python train.py --n_head=6 --d_mlp=512 --rope_base=1000000.0 --tie_embeddings=true --parallel_block=false --init_std_qkv=0.0223 --init_std_down=0.00527 --lr=0.00174 --decay_fraction=0.829 --batch_tokens=[16384, 32768, 65536] --train_tokens=187400000
MLP neurons of a small language model. Each row is named by its layer, matrix (gate and up: input weights; down: output weights) and neuron, and shows model dimensions 96-159. Each number is 50 + 15 x the weight over its row's rms, rounded and kept within 0 to 99. A neuron's up and down rows have the sign that makes its largest values positive.
After each neuron's rows, "fires on" lists the tokens most often at its 100 highest values on Wikipedia text that the model never trained on.

L5.gate117:39 44 27 68 36 48 56 69 50 50 43 49 72 37 54 60 49 54 44 49 85 53 33 69 35 60 43 36 80 93 34 46 51 53 42 52 51 18 33 42 68 42 66 41 62 41 51 29 32 53 77 51 42 55 39 67 54 55 40 54 71 45 31 47
L5.up117:52 58 52 30 40 68 60 62 40 32 44 45 82 57 32 60 60 60 68 31 48 45 24 47 26 28 59 51 55 69 27 60 65 33 31 57 60 66 42 24 73 40 34 53 83 47 55 60 64 61 41 52 47 58 42 32 59 34 61 50 53 39 18 41
L5.down117:49 59 54 56 29 44 66 68 54 44 56 61 52 82 55 27 50 60 51 52 56 20 44 52 58 67 40 39 49 72 70 63 41 50 58 43 30 45 47 52 59 43 38 48 24 14 44 63 50 39 56 37 44 68 52 54 63 59 19 44 74 16 66 46
fires on: "es", "s", "al", "as", "z"

L5.gate213:33 38 40 39 74 31 37 73 66 65 55 54 42 51 22 49 52 48 51 72 32 50 54 10 48 49 57 30 35 70 33 60 52 66 42 55 47 62 53 54 73 72 29 77 34 59 46 70 49 46 26 70 40 60 34 37 49 65 92 55 66 73 32 37
L5.up213:58 37 63 45 69 43 46 67 52 44 96 41 61 73 55 41 33 99 58 68 43 40 46 31 37 51 61 42 37 40 26 50 60 57 55 63 35 60 62 51 89 59 34 61 76 59 35 60 52 50 41 42 31 68 41 73 52 34 63 65 36 70 29 61
L5.down213:60 72 46 42 80 61 63 27 34 60 69 52 67 64 64 36 59 52 68 49 32 46 35 44 41 46 53 33 63 63 69 53 56 65 67 51 39 59 76 46 33 62 51 68 41 47 52 60 18 48 18 53 05 22 60 39 11 47 44 44 44 36 41 29
fires on: "at", "y", "k", "ym", "ath", "ge"

L5.gate439:39 43 56 75 41 46 74 74 52 74 39 78 61 44 38 54 58 56 29 43 52 32 45 17 34 53 39 26 47 55 42 73 57 45 62 37 63 49 56 51 55 44 38 61 55 39 85 39 55 60 40 50 47 43 42 41 32 57 61 39 60 17 25 68
L5.up439:70 35 67 41 77 40 44 39 26 38 48 48 53 54 29 65 34 66 42 62 54 47 54 58 64 75 59 71 65 40 54 33 57 47 47 63 56 19 43 77 17 57 47 38 36 61 57 35 49 68 25 39 27 29 41 40 27 79 46 67 28 59 50 63
L5.down439:48 41 49 56 63 57 81 54 55 54 49 54 75 42 54 41 42 79 27 43 29 62 60 72 38 50 31 50 76 76 48 55 28 65 31 54 31 72 64 58 40 63 53 35 56 49 51 60 38 32 49 61 54 23 41 20 47 50 49 38 45 59 70 67
fires on: " under", " '", " /", " against", " over"

L5.gate13:58 61 25 45 34 36 37 36 42 61 66 47 70 51 56 76 67 56 61 67 25 59 65 56 70 41 60 17 33 67 45 69 71 60 59 31 42 39 65 43 37 46 69 56 34 50 31 65 41 59 48 31 68 42 58 32 30 36 57 56 50 44 78 29
L5.up13:44 63 58 43 49 77 43 45 65 52 39 57 32 60 35 59 30 68 64 48 56 37 54 19 35 68 83 36 25 56 70 54 78 31 43 69 22 39 43 32 69 41 48 38 63 39 57 63 42 45 44 39 37 50 40 50 31 44 56 57 77 49 54 64
L5.down13:53 53 27 61 52 59 45 53 87 60 48 40 52 57 64 60 60 46 61 56 56 63 61 36 44 57 14 56 88 61 60 80 64 47 63 52 30 53 25 25 32 47 68 63 47 49 48 30 76 39 42 79 72 60 46 61 37 43 43 55 52 52 46 36
fires on: " am", "b", "ol", " was", " rem"

L4.gate288:47 35 29 44 53 34 35 53 27 52 57 56 37 49 99 52 48 53 44 45 46 44 45 29 68 59 45 62 63 15 23 68 52 59 55 57 62 57 46 48 60 40 54 83 66 33 28 36 78 41 60 73 56 49 35 49 46 50 49 62 75 49 44 46
L4.up288:57 88 48 62 66 45 12 33 36 58 38 53 59 44 58 54 43 51 49 28 50 33 42 18 52 34 31 35 51 38 61 52 23 35 75 50 42 46 37 61 53 63 49 60 40 39 61 26 44 39 36 70 42 41 64 55 58 47 73 43 66 39 45 50
L4.down288:46 38 76 54 36 67 53 65 55 58 59 62 48 61 56 30 37 55 30 39 54 46 62 56 65 60 52 81 52 33 44 68 30 34 54 46 51 46 19 37 50 46 56 53 43 64 17 64 60 35 57 51 37 60 50 37 60 37 62 77 60 50 71 41
fires on: ".", "e", "el", "ensus", "0", "Ch"

L5.gate511:46 32 39 45 50 56 47 21 42 66 61 45 49 16 74 43 43 52 42 34 34 50 52 81 37 50 51 59 75 61 75 28 72 75 00 31 69 28 74 58 48 43 28 61 66 73 51 26 71 38 60 50 73 51 61 26 41 52 46 69 49 50 54 50
L5.up511:26 39 26 55 42 26 40 50 45 53 05 46 41 42 57 35 59 42 51 61 52 40 47 86 43 50 48 76 64 38 47 55 74 63 47 46 60 52 60 24 70 39 41 60 44 55 59 48 59 39 83 21 69 17 49 51 65 61 66 41 60 51 35 36
L5.down511:35 47 39 41 55 59 63 49 32 68 33 52 27 23 58 58 35 62 79 45 36 31 38 46 47 70 33 58 99 33 58 50 49 40 31 67 42 73 39 47 52 70 37 71 43 45 73 60 68 43 59 45 54 69 26 44 63 31 40 59 49 27 70 54
fires on: " dep", "\"", " emb", " comm", " app", "Rep"

L5.gate446:59 65 63 48 56 44 72 44 85 51 43 19 45 69 52 53 43 55 39 60 66 60 34 21 28 60 67 56 51 50 63 44 64 38 51 44 56 48 55 56 67 36 68 75 26 55 47 68 57 42 12 63 55 65 61 70 51 56 52 34 53 36 60 69
L5.up446:41 54 45 55 35 52 47 55 66 44 39 55 42 45 61 44 68 60 89 56 54 41 96 25 38 50 58 80 50 78 30 35 64 27 27 57 41 53 58 46 46 51 64 55 44 44 62 47 49 38 33 83 58 52 65 48 56 80 67 63 49 59 50 38
L5.down446:64 22 43 40 65 30 55 64 48 17 61 23 77 50 54 69 50 77 31 61 55 37 68 59 64 46 41 38 63 29 52 35 41 65 26 90 51 41 55 52 50 76 54 63 11 55 53 54 48 49 48 52 41 44 77 47 43 43 51 50 31 51 37 54
fires on: " own", " dep", "on", " William", "ey", " wid"

L4.gate450:41 31 46 60 47 34 66 56 84 38 43 42 51 60 46 73 47 39 11 40 37 51 31 31 32 56 61 37 47 29 41 71 58 49 62 55 51 67 46 53 74 61 32 49 68 53 30 10 66 58 61 41 32 58 49 68 48 64 82 53 37 51 72 51
L4.up450:91 36 44 53 56 44 59 52 50 33 63 22 29 74 52 44 62 65 64 62 22 52 61 33 85 79 71 36 34 55 69 37 40 35 71 57 60 30 38 71 61 73 52 58 65 36 40 49 70 57 55 46 26 28 44 46 37 39 35 48 30 74 72 52
L4.down450:35 40 38 40 56 35 52 44 17 16 72 34 65 27 63 33 64 42 99 27 60 70 50 70 48 47 44 62 48 36 46 53 46 57 53 28 36 54 78 33 50 47 51 65 40 64 47 55 57 56 63 86 75 75 52 55 48 46 60 74 48 48 37 34
fires on: "ley", "ew", "ze", "ale", "ion"

L4.gate410:61 36 46 51 79 69 63 38 55 86 57 54 40 53 69 58 50 79 56 68 47 21 51 59 59 62 56 49 53 31 29 61 48 55 75 71 65 41 59 50 49 24 78 54 13 60 46 69 68 57 27 44 85 12 51 65 31 61 49 59 44 37 45 66
L4.up410:45 58 38 79 65 41 80 58 66 69 56 25 56 54 38 37 52 48 42 51 41 46 68 33 44 39 53 34 46 70 40 47 36 44 51 61 25 64 46 61 57 38 54 60 67 50 79 59 52 73 67 56 66 43 57 60 58 53 58 64 54 46 79 57
L4.down410:34 59 53 44 78 60 77 58 25 48 34 57 43 57 31 53 78 70 50 51 43 66 54 61 57 41 64 47 46 41 34 36 58 35 40 62 36 35 72 35 38 45 85 61 48 41 64 44 56 58 38 70 43 45 52 62 61 44 36 87 41 52 34 40
fires on: " st", " /", "\n", " Fl", " dro"

L5.gate458:67 65 55 49 74 67 57 19 55 74 50 59 67 38 32 18 51 60 39 52 67 33 53 25 47 40 44 38 40 45 50 37 33 70 37 62 33 43 48 45 39 14 55 61 69 59 47 44 73 48 49 58 46 63 67 41 56 53 45 38 72 52 41 53
L5.up458:44 43 57 52 67 60 66 36 70 47 24 66 69 41 09 00 43 52 66 34 95 55 48 60 44 28 52 70 53 51 45 58 57 70 44 61 22 60 52 49 34 41 69 56 66 71 68 51 76 38 65 76 22 56 59 37 49 54 34 40 81 38 21 26
L5.down458:76 31 55 63 55 34 38 48 45 49 45 65 35 30 39 56 74 49 65 56 60 62 27 56 71 18 16 44 36 38 50 51 46 60 58 29 43 59 32 59 32 77 57 44 55 60 45 72 15 54 88 34 43 57 50 32 53 51 35 33 57 58 61 53
fires on: "ing", "as", "rest", " emb", "ut", " end"